MLP neurons of a small language model. Each row is named by its layer, matrix (up: input weights) and neuron, and shows model dimensions 64-255. Each number is 500 + 50 x the weight over its row's rms, rounded and kept within 0 to 999. Numbers have three digits each.
After each neuron's rows, "fires on" lists the tokens most often at its 100 highest values on Wikipedia text that the model never trained on. A number after a token or word is its count.

L8.up1263:525475481516477561488472553449448493553530535471474557540499516484535473573519513466470479568433591479423534436503518475498603547549402461483526495474514591502414597435415557452421578474424464406468512547508388552450590492575450389525436512496546517515493533505519443517503435415428477528558608528523464554441505495593519469531555468559545533502515449569483515539508433477484567478535540494498450413446474472568479463426551456642451543550493551430425443554541523498476431538428469469514458418526460455501521542462597539548500497554498523469525462414489503504442432563465499551
fires on: " He" 15, " H" 11, " I" 10, " se" 6, " he" 6, "uch" 5

L2.up834:437407467520457558513549590494433566503488454428541630434496493521510517497468536488508573542543477489480501444444503431561482518477469509491589545464455544534588524430494428550548502540439523506551516527464490536559526537499441491396454385469485523525450465514564493540525554553469502481452533548549499449568512536419480580533529393514498419530478466550431524546407484575523437498521548487558465478578493575595504542504436515486463448577453504508529441392584560517460363464531561565504574468404493497539534473482469448489456538510518481407612533542532413470590468498470577578
fires on: " (19" 20, " (201" 16, " (196" 8, " (R" 7, " (N" 7, " (L" 6

L6.up377:451501491568573495465553510501468418486519442455558596472517535471527648508465649474507488543466470433434537492469484452408551489509493388482376501565503504555520401539520441509509444452525517490504414508455512558520497443502530581479437538515510580591484529510485578524496445505466494546533531466530491402626530456594447459513485582403605514423491431603414433402546512582460511494442604557484482470520461548515468430496477494584546474492496512514477478526426525465472427505479544528391517502500533539597575530491473520581453490491512444427615561392450540408506558480414445492
fires on: "\n" 37, " N" 29, " Te" 10

L5.up658:417431571460430489474472446475438529485474548573522409534502558556424527586504530530508495494517377425504497467482493383487446522489479526410517533505456619499517492537586521478431497480401511537484638527560513540428467510503508457488474489514519500521511545546530525536380419501443495488499512464618583450566496558581507452487479556519530510504545534565557422475536494486559498581565481483471478432493513516458565551471483470492467582546503590516520470494424516551512472603486488547494465448596416460455583508536493520512546490418460528484447573495466451596506515487512531436
fires on: "c" 18, " his" 17, "'" 10, "ing" 7, "is" 6

L2.up84:525418545497519483489510644532592441519586420457428490505465476550534486533550571640467558450531428508505565530398557557525511386580528459447596511629502565502507554549414472504490454556468544541534558515508435491564502496511483497542564482523503438591565479481542489474560499415486521455453481512533474476472451558548521479437458583351521476486534544504514435421488491443538456526448577433555480427456589580564484530518528417474557530579498480482463514399459468465442488506527494583567547545496510553536612494517477486532404439537429404468444485384507472420466507513447514494
fires on: "all" 20, "l" 17, "we" 10, "le" 9, "en" 9, "ur" 4

L8.up159:462472440453467571625409555556403469536555532491502486465481471448511554523544566476493483530364398485461480533528592463427564519516464499552442417532594505557510484478508530522519585455493552542523481504541483492489420514496401510485480519457509496506463617586452482603475530467522501522483420510507557547444517503495424485579405541518511437584495378574449417495456491545590505580498495503444505524477484523480510538447461489477554465517544493533476470501539476431529403527477527479622487512411453449462550549484480534502446535510534433409474505507517449427531537398585527471
fires on: " (" 32, " (N" 18, " \"" 11, " N" 8, " I" 7

L2.up1127:500502547559467547528604587428447479577468481555517574532501582438523568405491525561441493486498477508431566560534535513468488472613456498482561448528446501484586385442515493562491557561395425494405500399492526478513490456587512538499462551510502517561490517529557484507438489500485518501446472454476531484592506514553520447557504350487482500435505484495451511514483455533495496482503462529541508329441545552389512488454459581569493527511465594449469554567464588542487513500539490522517490475567598518484515579456513421527423406518549523546398462549452471512559610518431484593
fires on: " of" 14, "r" 13, "ze" 10, "z" 10, "e" 7, "ward" 6

L6.up1408:577566461524512513584591460471474533528505433493515473470481472538458397498507414528443479570491424417480460475514501471503521510474507475503480557432546531454494524583498572480423419483460384467571436545434482529469533473540371539524484571480497472577517535488568529496510460588460443437507513471504483498513474529501482579457649527534462511470422426434488572545498552392515477512470477618554492507434419387463376495454468474422446498531532522505505453541497484533389433534580474596561532412496500538607516427477490462476573466529474511467503420436511479534495653530467619545
fires on: " |" 50, " –" 9, "en" 6, "ov" 5

L2.up965:484465455511511529447497465500524462521475482538525484592428482542470553460474563582512475463469587443511519471462575486426461605523427470385478561476516351453465375571540517507567487426414529531460524493514508461531526517463456426429448532461486456473526520436473537490572523589534434470397496505443442387498568469526502509485506457543500517508602461539579523402463524465459521485512499560451467549487519469421494490636492505582561476526521497419432509472445463516534507479425452467474522484523525518510454499490560587536420459490513517557579508545497412453483482504573492538
fires on: " be" 24, "y" 19, "at" 12, "l" 7

L8.up1015:374576456473497519587473487467464532517523476438477604443480472489520519468510479523421561416412432492512551534515472523484485501411547481429464530508601436451468532500364518547414563529476499619490449592449583497534571487487563510435567559537564441500517478514456523546381583450497426386464562463549453551534527505440532522529468506615485499518590477549539526489438526539551520563520472456496496469564474486450480481427471463499510567467508544532478595517547475528572460490492546542444530476508530449477459515485571459459525493389599507492439554502406562458481492544568371437
fires on: " \"" 19, "-" 19, " (" 18, " un" 14, "—" 10, " b" 6

L6.up448:537567504467416521588585530439473479534431539481459547567431499556476476453475487525604569500602492500463504501488447421549393427535530396539432473407506488456498453519517467416517548511512478453483514498575467508554471479481457566571477489486450593464484457505486543451461423568538524530501506528502498561454502512447454495547481398465580487472439496405466475521515497540503481508413566456509519486476466461532482509465390584509558447461495459531643578487439461594446470606472521546469465440489346565571409466460485538540408458459544518466539465561500483529553581573458549584
fires on: " |" 32, " (1" 6, "–1" 5, " (2" 4, " over" 4, "ag" 4

L8.up886:502513486477465493530454532507494551467643509539494485493440449486600495598465529472539436569440429411454454432503467549578585532575544425518509469501484470469544441513467504421495433489575529529440479458478413563454476479555514511531524547389425470522512539514469519531520477551464543576488526541471565488515546476483576498545511555539494396485683485519392481495483475521506515481474543540481535546461508521481539514462428472439493453494593456484555410537471459523508488538503556436533519414565506505565457429574529569532409573518459401491477616501553546469532444525494451440
fires on: " \"" 22, "es" 10, "ast" 6, "m" 5, " (" 4, " n" 4

L5.up371:467488510422480493438567539472520542464504492463481450584460427501528616482435423451586491490475454547459478534483490467467474447486439588489537529519513428496464478502465482526489506536358471537464489519418467445497551527521471451399507510482450444535558490604512463582528482505425466499556492457699565552559485558527529570464563502521422444495440515554616516516484548425476439475510627600473512546502531483491534447565522439494530578443474486500435473500470477507477547524451586471443463539326507473483513503439572522524508481477541517502527491425467479478521533579442544440
fires on: "ing" 26, "ible" 7, "ided" 6, "ary" 5, "ending" 5, "ed" 5

L8.up6:442521562451485404446537466550545481472517435511485550566473591508511498555489387488491401529532512455483535463492548515463470508561567503449488532507578597458445571439518489479513558509502533592393464512438459448545495447475419513554445470558455539521510503471603451505389485493571574432423466566464530604580493535561535473402502520481497543440439391485464524450569411531543523483547482465480451405624548535489520469553474397483458562537457508453500484456531512570412514554522438474428512463435520462560494533436467497438555515580472520503516407582536471496470557577437541467
fires on: "on" 15, "ed" 12, "o" 12, "red" 6, "ing" 6, "u" 5

L8.up561:472523453471465479502454452503570463531465426502606539594488520559449461462501493435569547562439449559498467437517581468472536489424514575437613476507465509565493442493444538490495460569417516492528565472459505550594516574495546595509430541471561456516433502500564464495547349503558521551548476474524503396466569549559547516434476453538529489574633494423401538529461464594485531377501451521495498465496439519514427485567442503481480500534463582508548464515516578504540520469544498550455465489526586483484514524445491479438395457475402500518505520522485421543455490457537524455
fires on: " and" 32, " or" 18, " than" 6, " of" 5, "," 4, " rather" 4

L6.up806:440517410554493455561512521511465555461562466458562477530528559484483553514500517487563523595363531479488457456485501497499493533493449456513479416430370423505462532541520538483458557454482528465441455475437472548491547431451449462399442513442438488455462449481558550449571423517485560484511471441443511565503464461594459478514360572456478418437454490544435538521501639494433496464470592475489493493469596551443486453498507453576517495624515514548439544415528483473486490587483511611377507507443502536534527460481468430549484448510594583462549531470496519548621492486510562447
fires on: "\n" 31, "." 31, " |" 6, ")." 4, "s." 4

L2.up1347:525578500476493512520530442495441530373368507533497480584468460517511533396439555496471517503439577458495412429450554552471607442553490493531501473487507501451480421531483544454522569561490563514442562505566543497425658514510510444479437486529454433449461483489459426415580492479554447478585486535482534599395528511505563480571478507551520484455574542564528553525540434491486497456528545509559519536488633497488529441565561492537488538606491457452483448478537461556616518525481501525538378465539554549551536495488519485460427487482481458545443439484485442484488559431571513536
fires on: "u" 58, "ul" 12, "y" 8

L2.up1477:502451449586508503451555568492511533484468504489511443550516438429454480485440512407519478529519530447552435485531461492628520424564435555503418506473487503489504443510478539446489459501486548561510490440539454475421453626476488485518520547456473452580488431521448490503426481463487532507492570502542412534557534483423473551561507544524578450406449457526464484544451479620480432444430477515542477433492491476490415505462432564491535506526466479508509402475555491553621508493467571484503514524489550553480630424511501428624587537540527424487634466441530436505548566488482446475
fires on: "ing" 29, "ach" 14, "er" 10, "af" 7, "j" 6, "alth" 6

L2.up518:576508522550546525501512553534421432537526567518507587435463491449548470425456494542498478541477448472462522513485540614559398462451644567452581557416516515517534480494500430480398507507536469490425509444454438518453483428489469452478543555448447546548525588585480522377502521550459516502502532483570588472497453515558509534397546490535565523444405414531437488518434493439490520510511542528555513485407465483544424521487513522564492593519401462502451469588471527437488433489493481486590581521461618541464536474574534441515527502507511463432483577445423476543473582470430429568
fires on: " |" 63, ":" 9, "|---|---|---|---|" 9

L8.up603:442514447519464501528353583505361524617532428466484548521555616488500573469503428408494464476453530511506551467536544434583494488398520516514513453448578449451537568483485439568491592553540465558505435488544545500480577528458519467500517466483509552476481414438515501560564573399499566479414472513462496536675501506415495628548566477452509488472495413451542530507513575476448430593485475536580588480545550503494551482476506500556501473565470611420552440553508542504477460560419553371438490476539498560552447536476521483552430504536459458489482508442472504457464537536546419501
fires on: " (" 47, "," 16, " un" 12, "—" 8, ":" 4

L8.up468:386501517586432531479593526493466474468430426499503529550432470528609459506500535459435463462577457416493498499565472546493512509511470551419510522560511434571548500539591518449439519451450456526501564543497326576521529465459464570500567596389493537584485579394586547481458454503525531516469478575487432539514400453496556421421461490552503595575529420522481449433482496511594425500535465525511541547515495503537532538447432538503536572567520473486468496484494523450490424468491442588494518508575530450616420549449506481443425520504585478484530494421481524538509455426501503580
fires on: " S" 32, " " 14, " bl" 11, " Bl" 6, "-" 5

L2.up74:464408477511443485572549538509543484516484489585449544449500587501565475508570555598480487590463498529449610549498668470513488554472544410520446580469520483479493512502446573567528508436445538521430525526438609570504501508527471487479529489558527558479534630437485481476462503502542487470510573497440537610449481542478469432485476509476581496553520445443565430464470481563475511554493477543522499517545564585455432460417546433396403502562521413408570441365430543559491487487479439491482440442454461504504454515466478449416437568518482525577461495611484509528528520443480546445
fires on: "z" 47, "ed" 9, "gl" 8, "iz" 6, "ro" 5, "on" 5

L6.up484:526454504498502528516496473562474513521526530411462465572456438515545552515517493502584551477529414478567538384449450500454588461511546534525522556431548509511565519559534476526624548536507485415400472486523477553540436493532527569514497439543408510510486468500543467515538482437410486539486470451518427472423468557514502498496467482541510455609509526456420458478465436452533527497528556537459476410481438463528452478506423493514500509504480523458439538460467458399594396402405546483495474533506664546387447470483541493544483470477594457543564513486534472486474487613479464531
fires on: " and" 25, " |" 20, "–2" 9, "-" 8, "ow" 4

L5.up1326:527550479526514467587483525424499565519424460534427521471481465497529474487421425494486543461450447523489494389523485502542508517506547542464478431479417522567514518470471442454392457395415552523677418473435531501578516503532561545442487514536509510539575464481458496441527496496424556586487433537547490488553470501665525538497620517498595575489368436561442555471465520418557530490591502555520547502477509542431476387399502514520537563437513455501470466532420601436510512447476457509478469566502515458494540473562512521490504509519488499457523436497502507466522606418487554482
fires on: "\n" 35, " |" 19, " the" 13, "." 8, ":" 6, " –" 6

L2.up106:526488431517458612492513489523401468506518563521491456573442545552466557439556397575488421533543382427498456550476502542508528526563458476538536538465473496425510552505485595458418627493591465540557470563560379432436411507523464523475506519546521579556568382453486457491546497551484456475439462527530590530473484493471460466469545478559537493445429500538524450477430466556519397551468527521401564537504532466495518496462499499512458546529451545518468504446465521428512462427532538484618515469517490526499504444579477554429491526493457573484502514545506565526427543485519440449
fires on: "l" 32, "e" 8, " to" 5, " D" 5

L8.up1286:430454503467508548585509458529479572652463550369489581597495413540572458493436567534457509517495416521564579529533531475485500409500575464487477598427495437533572531459475410471555426474519503486445670463565532539493497527432437448509550555474476533524435551585444531485479562441441508536503452515539478595491515512474561526498501554607517508537493493524474444457514518469521483462451510473436499562457574461509499441477389494531525532551485546472495528441477586465503510507436456484371507469509581530541532505573490468538496428545453434466449535460523492498476600474414509497
fires on: " |" 50, " N" 10, "==" 7, " Star" 5

L5.up302:434389484538429553434487588615450441491433508637517471482511594504575540560384525484376532488534514499462513556452480522475561484524450444433467561574518493544547409498543573401485511493457397569512508507451520419534478636535549498502480522619523439486465520486464539481485472555456471531501480445502412424573537558476563558496536456399370416456533629549488442490549468472511469483551478510536529422431362485429537533475517478538498478487415578446479524517549443423495504504616557490531474443438514521452579463591525494440467504507494490550479533392525503582451524466521452591
fires on: "it" 17, " following" 13, " of" 8, "ing" 7, " stat" 6, " |" 6

L2.up92:443445558557516498541540476547383517544533656498559406461478542563385506444505596533482565463575421498473524475544452555482548488467554501476440514399455432488511434575469460508439557410566473619539483460506430468540553499559462465526489557555461573526542565390463442442578423549451413501497579506554544506562483476426429509523514416515497526559459530499538534491446456495400524501526533461481469513419501510505473413484460466523445476470485494451464523501488548489524475437529572512507433481551510474557502473463598485393480559407568563458474433512500483520529453560551556460
fires on: "l" 21, "e" 19, "i" 10, "'" 8, "u" 7, "oun" 7

L2.up96:483483431594526542471497545543499462549508485448515511530530498403491472482574511515438505476497480493460489444523495518456562511561573474537567468412502419479483589518469548497553476582403466433565545429516591509530430435529518524465434544573563489547538437511434532466449502598499565513483509480564607510513513548486569551500419422567527467388504560565465458536497490574447346510546566516493515502506572600483588575544529507553476523437484449500478507410507635518519441494576508510522429465420602486519526501517567483493456461545500571400501481483447537498537461506530544489
fires on: "\n" 71, " m)" 8, "3)" 5

L8.up416:534548477468550518480505418577450464490518507565528451550504467516492621460544515448559424514497562480434443528498514437395490464522548478514412491499533411473464447546510546522524420489491570503451536524431578441515504426455553585440471465515576578500433506447500561487529642427496545563449549555551456468555479514486523533496527514465584423475484394469444454491576514536431524511556481566490453523568491520492484541471460435496445553561534536400449437448597485601491521570539531481530525510531490416460637453585504552535529507466508427508532593476395493517584438480562535454
fires on: "\n" 35, "s," 7, "min" 7, " made" 6, "re" 6, " w" 6

L8.up224:424451464506449463574517439408443500565552462529496458466457462592433488463454575492465491456505526542524532528489501503567551441519560513472385445476557422468496502481457507482436605473550544500498478467473490527547523496483511486509480492498528598497524561437570462480504462415479599523578491536519473537487572517519469533469547482472456394507506455536594550454450555545541520550436506499543498445453461474496432521501510482511385497479430460535578554545534534439487502493495498614469529537563573489557535516461457425486570500538567469496542530471474509396408526542468536552
fires on: " and" 25, "," 15, " –" 8, " C" 5, ":" 4, "." 4

L8.up506:429466529529437533403536480605544485537539486563402562581554429465534502477526559419487484548447483486455514511462539442638428551459590544417522489441487410531529373503582442608476511563450488441524428460484534544523465555422470481520489559511389432498462477468594503503534589508518412550506519539422504495575469495500478470523515528413555483488558406483501497499521487434463473528488499487536493437535550506530522550534473582457554512561489496390545435462441501547412511477482489481450561464433484525462538545545484498503522501506469466437452541442428546476493519507488428423
fires on: "," 27, ":" 9, " acc" 8, " is" 6, " ext" 5, " over" 5

L6.up591:490472464393523507540483441463522549525477495467422501606510493467455548587513520484592500547486473484472428546451457561514515502523458584412517488460566417552587527455478475505515467494554554540490516482432477578483394438407446571597532447459437465538614508406504526512517563501551510518518487528536476417485473461539491525484465502457381545570511518567449527548549475501531497513601527540506440512478469512631578428491495496475561519550523455528469442481435515420510466532407552514545531609574529510467489456500516610560497497518486571500527454664492546521434515577489483486
fires on: " to" 26, " |" 18, "/" 13, " and" 10

L2.up254:440498450436538461609607426509552503488444470474660482535502541565485541564424517520655568503534460533426586522589494510496533490546492447629501564413400500409470583503419476503526449460512545482470535462484460484474548416595461555482491439424512433506541521499454483558534530506498550540466486395455587539511503488411480533488403515545457535506434582457470494441576441546450574475507569546428511463491439527518408438522515494418472482513469476511441486463491498473474452549515482417414489454553457450460548522500513571582472486483519524494457501455495546565557497546426501480
fires on: " open" 16, "=" 14, "ok" 13, " is" 10, "ag" 7, "ant" 6

L6.up1164:512441413377589464494603507515574478516438547493480447514508557469443576487570536523425441511558596478444509450565489553443581447483472535433418462415424478422495443523582516495509470462509472534473385543498513501478492564540514561489493526455545492509429476557477477499489410464478460550521501512462448507557607471481559590523507530470508518500491452487497436400579499474402485564472548540429447430486531550499468508530495460429444482527545435470588469551541632452503470450546528510421565424613559530568549492462515422598472519518398433505541548530529452429547581450512455526
fires on: " N" 70, "k" 6, "w" 4, "ar" 4

L8.up1313:426541492451535479538436499501521458462588611452653519514492517545449567505469565594521399530463472593568447533546525492465485405488401465509447546455455406463510458547530599490489505444520436489520476475486528469480534508470607486413446555475523495508521484480465528529449515487491584543488470505447497378528493441497458507487490417492501444561391520474566496417551570561386405520549586489414471495543540510421438472490601478492576496560442470486355557485534523610423505506527427519498519532487514506469543503557452484488507517499501509478435597455508482575555506459426529465
fires on: "." 49, ";" 8, "\n" 8, "a." 7

L5.up176:533403489483448494488530568553398566528564408567504556506383548544430527434544509497488474461481441440521512519531463381376560505604540512515504551522458503460489471458522468557522468458514608532503468577551511461498434536536546567496484448531491483464455505523530571511452448599477506556547401451432479610482464516564465569459489507577562477482497507478514464505640427450560543527488541528462442450507525501465532480464497469393522502502546487514424557510541619504474486506595455452578493553544480523514440556503545546527516428478527551515494480491536509531520435566495514573
fires on: " m" 18, " ass" 9, " gu" 6, "un" 6, "b" 6, "op" 5

L8.up1350:508400469449531441388530483534537434453552514521549493537483526560556482540528517482504537430520570556499577549519546539465568441450473423520531440567595525472492495399519493504471487503474436457532471536513498430460465473556538517581507515529488513552445469480621541511431481461524583517436417427490479501462505352444512589474567498481487409534472461457407553465568570422477449499498570499519489520413612506553481605530518479573498496515373569476468440658531433575502473498514525546562493532407594528477480548487500547421534501524442550481439594548557492465478584548492419531
fires on: " No" 16, " " 14, ")" 12, "'t" 5, " Most" 4, "ree" 4

L6.up1254:478505509538521529580456474575518512432483482439525475462594516526450510426448514492428446482518511574505562540537569560581517518615507453535458530458412472567437563480432432520433542599530463493557433395423442488469521428433488536443489511538533492508539471544415525416499522584550509479430595460514518500523594583482502486551374503508512527487449505568562432512499515521435437569464434428554513594435454509461457459491427532441539408499515550423449523486480626565567497558557506459486523523545493500518533519540539550520468521558431451520494389520339474451467556433495498484
fires on: " in" 29, " as" 23, " since" 5, " from" 4, " 8" 4, "\n" 4

L2.up1058:520465529526492585458483559478550462475479520492423566443550565526541483436463544589501492552495391438419492475504574506488502434538612551535480492391538439481462455530447545495499545493478482521475473495450433576539495444542487488505460496534470574482541563511495554496472489495494519548402495435480499532559510546527467520473509429575511424341534523422491549547511470452584563475480422472533466580436425512519471564530554508458484597502547529404456511581539556584343481432572462534474493501507505482474580495451548545531409390494518451581544449440559569518533597498495512517
fires on: " |" 76, "\n " 14, "ö" 4

L5.up672:492492583451491489547486491522464443504551403501507536524478494505416514495512423515509630439498422487517518450435418540542531537529501545439536523503440538428582592473533543529544526408516581520501543506495504530468547535427563474505505457538553474488531433531512478484476510531481490499492447516471445506507398450618497540411439479405454455550486533499513535486445486451478496432469443516554495462382514528476594414576434574541466452434420506553447508505426619492529387430482530494449517527493547547409548473506539536433374480597594488508429508504534428494536530573458489524
fires on: " most" 22, "ly" 9, " more" 9, " least" 8, " other" 6

L2.up99:453485489497431515563447527455491523503605419515480506505450566512433478402535535607455445526695391444459461506525516467524582522532498512442543512512541503540499567488467507452538499484456554507387543553515338437431455428534541486476519504439562502522593409506525536481552516487452562418532500439510479547497509544530492500550507484514534499469440539504573532505510421432546506492420570516512421411520466527528473612449586519470500593454489570490529488493454458441447529534422533485497470554445506534498520410605454525404507539458578507504489537437499454545453387459444541380
fires on: " r" 28, "l" 16, "ro" 10

L5.up196:476498547517628514506505453491385546440508521497484493496453494486532499485410429609477408528485545497401499525512529457580453428546525530503445517502452509571492420537518561468468602493488431440555532399464482553480562463522360555433505519507550485542511578494506533500489455536454426447436438542496530544396514518569507538525483520507399518463669454411436543552561438472531441613520539465545518495468499516506457495467603518529585460529424527478461497609546510448538422563481475468533457583498491554500492423498500543514546590477465466469546557469547518505521531570440466556
fires on: " |" 19, "as" 12, " place" 10, "et" 7, "ays" 4

L2.up205:468442435491458479405496435495475542550488445483540475564502510555480440546577554455413522502570462525536525576433503471524448574593547473462597507482529441492561526577532561479470512480496507615488473506497463593546511549497564520517514490435499577590532472532562485489434489509442507426533515417560442512491481569523439502430461510469586481447553469517477579478526468482499432499453415523521521453455552497422499429433534459531495477496535475532453463480477510485478524602537535444467439469484492503572557499545482493464564482587445339439615466424396413424594613511406489489
fires on: "ing" 18, "ir" 12, "ans" 8, "ee" 7, "er" 7

L2.up952:444434451440499553500572538511495486406564498477486589511521517443550482566455538369538457516537386520466472425506456480566488573592499394520516418520595456531468416473472533450560539488354458476569489498462525523605538444487477622519507505395450649554556533525482533465527491542432492536444515491589494434498517504463503474561373462548547516451480454546435457468463464510525526598564404507517467539508466605545496495539441520512601565521534491475454533443495511485395527418532507458543426524493496523601596494512457479502435502473455481530535491514482440485574468480524542628
fires on: " (199" 26, " (1" 22, " (2" 15, "\n" 15, "===" 10, " (200" 9

L2.up37:503534502512583472570589480594457578616459449488474391460517591516393581424478513495528413457510436534551518499587540589575517521414537501504586406596505508517448450540484530490498579482538435509496602495460563510510498480489569486547498516519586450526507525480464409460523506497458527449461459510561485463507407470397457468451579508510452527547457499471506470494518459447567481475444507436583458572391581580520480483532526481573546535486436592545522462533526498500534515501510509525509438409554427582451545489485524385500542429505558428528408491480462467479556436529497606427
fires on: "l" 13, "'" 12, "j" 12, " 20," 12, " (born" 8, " 2" 7

L2.up1149:464486500507501442553540545461430448595530486547434536512518527460480513519478551409490433463542593548450574462557477492560561567556504469489593613500608565492510477473444521498482530402452560567475563523457465427565470546432534506648443579503458618497464574496435514509477459447483431460506512475388520495523514450532519463521504474574481473492432502476472486528532511448439481582531568521507484554544545568552417485540534432458463545585457508442530498550488459594377494500453447496424512317551502568473494559489473408522467534545494558529490501514461481538537498522545535542
fires on: "on" 33, "ro" 15, "b" 9, " track" 6, "ö" 6, "ey" 5

L8.up1201:480490399483529525466530441518508461473478539455597520518450464469518577572491575541436512573559508482481446520498543503550524457518487370452586399387489442520515507475529532582428607466476411420568591546447418400436543505579478553477522527553518529568535452446531448453486495510511440528466482541554505672387440542608510481491557566509444453521557482525542519582482463457582517465508532466515553522568494499522452515442430539557500534529409524493415407505514567447483468447467522448507470561490482505541533447396565473487426478485502538420520433486501560514503500430474574485
fires on: " H" 86, " Bl" 6

L2.up1140:506460499542549559452480511439491556604500450559486537420399559690452552548492514528447483426545512506487482484463595526461466509518531449560519479528550502547429420584488505516507440465451519468394486538577512572561474475488487454494556506537560467535479476516512549457452491493572611530469490394558533456597514495450444527559492504527568486429413488500560557520458361508519476484396436514548393518535590466422502477480457509542468514497523565490545455503503587525501557427482511405477490478512504536546568468592497475501373501474443574440562546387522580546492514392508548372
fires on: "r" 33, " Gr" 24, " gr" 15, " Er" 6, "l" 5

L6.up572:394536490493531456577501422537515475467490459466507456496501535566534446403489498508502480529550493425491496487539533509518547504436398635422462548470615480462558479551406545541536513494559432505425493457525441509576558449465456580548586497512481525540440499422513471543532439544378592521574553562440498561533573540527455509553548512521452424470576446491377502474481579522509438548488538573448510460480481560544500534453428452422423562526430522500482506433502529561489551487522547518499525440535593449569421505481437423489515494458456620540449489412449581458522534490363479450
fires on: " –" 19, " m" 14, "ud" 10, " and" 7, "an" 6

L8.up459:444478524492489547539462571507515471481496475526523554439508536408515529516488422441436463577587483532541513440497539496496427576499410469446472420393539574429495582502458453513606507437465490483449555527528502517415490520567456564583501551448449580533552555497590460504618579520535466526419550452510608490481427536400469530528579539530539563507446481416493416515494435493486539490523601549461489405461524635468520462534491423420543421496538493563501424526404577541558467520566484618532483553401433549515531416484603410517421508584491488438522454524530494489447543486473547517
fires on: "W" 20, "ed" 9, " (C" 8, "c" 8, " v" 5

L2.up1445:463428506580483508537540396499492535492446446576433469548489548557495447487469545562517581454566522558524465543508506479491601447429475450504519563561481495522489555611460504556499392504410531492459552549463470447393528454452459468426537538428565400470580416459529548498494555489447486492542421509596548532545457439518500518456468540518525529476455438488453583458551448501478527467551516541488561486489580588477380519527541430489441368497488472468471516442510549545491500547565557525552528558470539516482490571427495431494495489469554505459517526510496408461524538538393494447
fires on: "y" 16, "ant" 12, "ag" 10, "an" 9, "ap" 8, "ic" 8

L2.up1132:595485526578456519461472508428593510566490534462444453525568646494461518460440536467478545587515514530448507524543466563531512479348514513436555467492549535588551559540580562572519504507468391463528433435548456588459506573489575508511462624438500501541468502438457512526541518564468510523464554589515485495438450443523400462451451449588481506441375372554580601500487494565507455419450496471553511413553488478494453426456550471403428567473425490521533483533498504538495440549587435437507523416563533490515477543489402443519496487560554494516531581539547471564500545436588498466
fires on: "es" 19, "s" 15, "or" 15, "ing" 13, " as" 5

L2.up1067:527458480573515465512493526537429452527525481494470507470540548397416485517421470431538523461488497545515491544605563520567459454449380485577471602580561584499551443448331505488372554444441493542470540513431522536460529514478498506456480596482483508497495565533490595474483488522512421510518474498628580505451512432439418475494525546526576521444369484531491524472604522516498513526541512511474483575461479553543422439472509520448504582524495584476415551484520507496540470563573477467443418456484454530506478491402527500481533503493453482472530608517509526570529514477448473535
fires on: "al" 25, "ad" 15, "con" 9, "ed" 9, "ud" 6, "ivil" 5

L2.up1098:473490581547435665456494521505523552506483463453544533601543546521476530544463577533529411575427478544535511568498429516583495508455518493580455575515549441520475458539469497536494545503515470431444423442498514550495506519523539501469500445471464601545528517475484482497569499513503566427458509545472396484411457526397486510539600580478474532450441453498554486459416487551423545497455445535585508432517524575518426590441479520516473558503446569540440500490430482535434417530531468494563588536435487591525616518503562370471566477540598571556592500439463498570445522558499507555
fires on: "ed" 34, "l" 13, "s" 11, "es" 7

L6.up776:519548346446568446432460650454523599586476462519513481484489522439434443552470547485471453452556477543612417574604502543479549533570437496559571608544525562421495584460481432590479491413462431460447412482531523498500496461497529511516531548543512476444529483503437524496575492474505543456517523435524500469521539536501429477535465567505453428513436455451473538469590461437510492521570506567555509532483509511594504506513496546513390419520481513452476548505465514454434467509605609488473445532434399563488446497503464486462522430435518516555468450458502466514524535541519511538
fires on: "ad" 13, "id" 12, " a" 12, "u" 6, "d" 5, "ud" 4

L2.up1034:466541428452489492452557538588524488492462609502498547524482446419539536449436548553502508425555500578551460454513515573475605590489523534538547478438516539454504578507491499480520490666511437369559491516495569580544476482499435473462470530510507469520529499518494531486507598526498489476474479367533558537548478498446524523503428464511429552461508456515631524564522536484403499544573519517545488531453419446528493494416537432454499543464492512481432476496581563514552567371529564598551592563505558504528445496460503521476462489553487466523426599514467492364543441475534599531
fires on: ")" 62, "A)" 17, " m)" 8, "s)" 7

L2.up124:524623607523487565494526478497459459431400463552544484592509527410506544386439584406580504484475450558469440482519526497491472536423500522498483446386437429542528483527507507439572501618444447556527570495492550447448497556410499611480426486517532486428466530467493544518462514473453446498491461607517545542530532554527526511596456483499552455593519469561512483402482423589505469429542537477536548514541521539500504510488500420486491453475525578434416527526502516504546505459487492509514510478544614513477467517455465504503395494507548474510550500559445504552590562489495568480
fires on: "it" 19, "or" 17, " and" 13, "is" 5, " or" 5, "ight" 5

L5.up1399:431401547460367580431560510488533497538468427565431529547478500500602567473507432490533519494537472443500427454528461454495494492450528441407479431445498414536456504534502466468493502519492550543479515490486433518416515476500504469398498486457430603524518489565534589506411509471523504528476506519569444466523494607514448596480574519507472459518499491538547498412549519448470528604483677494421581509606518462435442492584450561418442477463475567548520457528463512505467465501512524592422477498512516544498567438550412519590581576548526508510427358527439477543597566529467535525
fires on: "ed" 32, "ing" 27, "is" 7, "ued" 4, "hed" 4, "ested" 4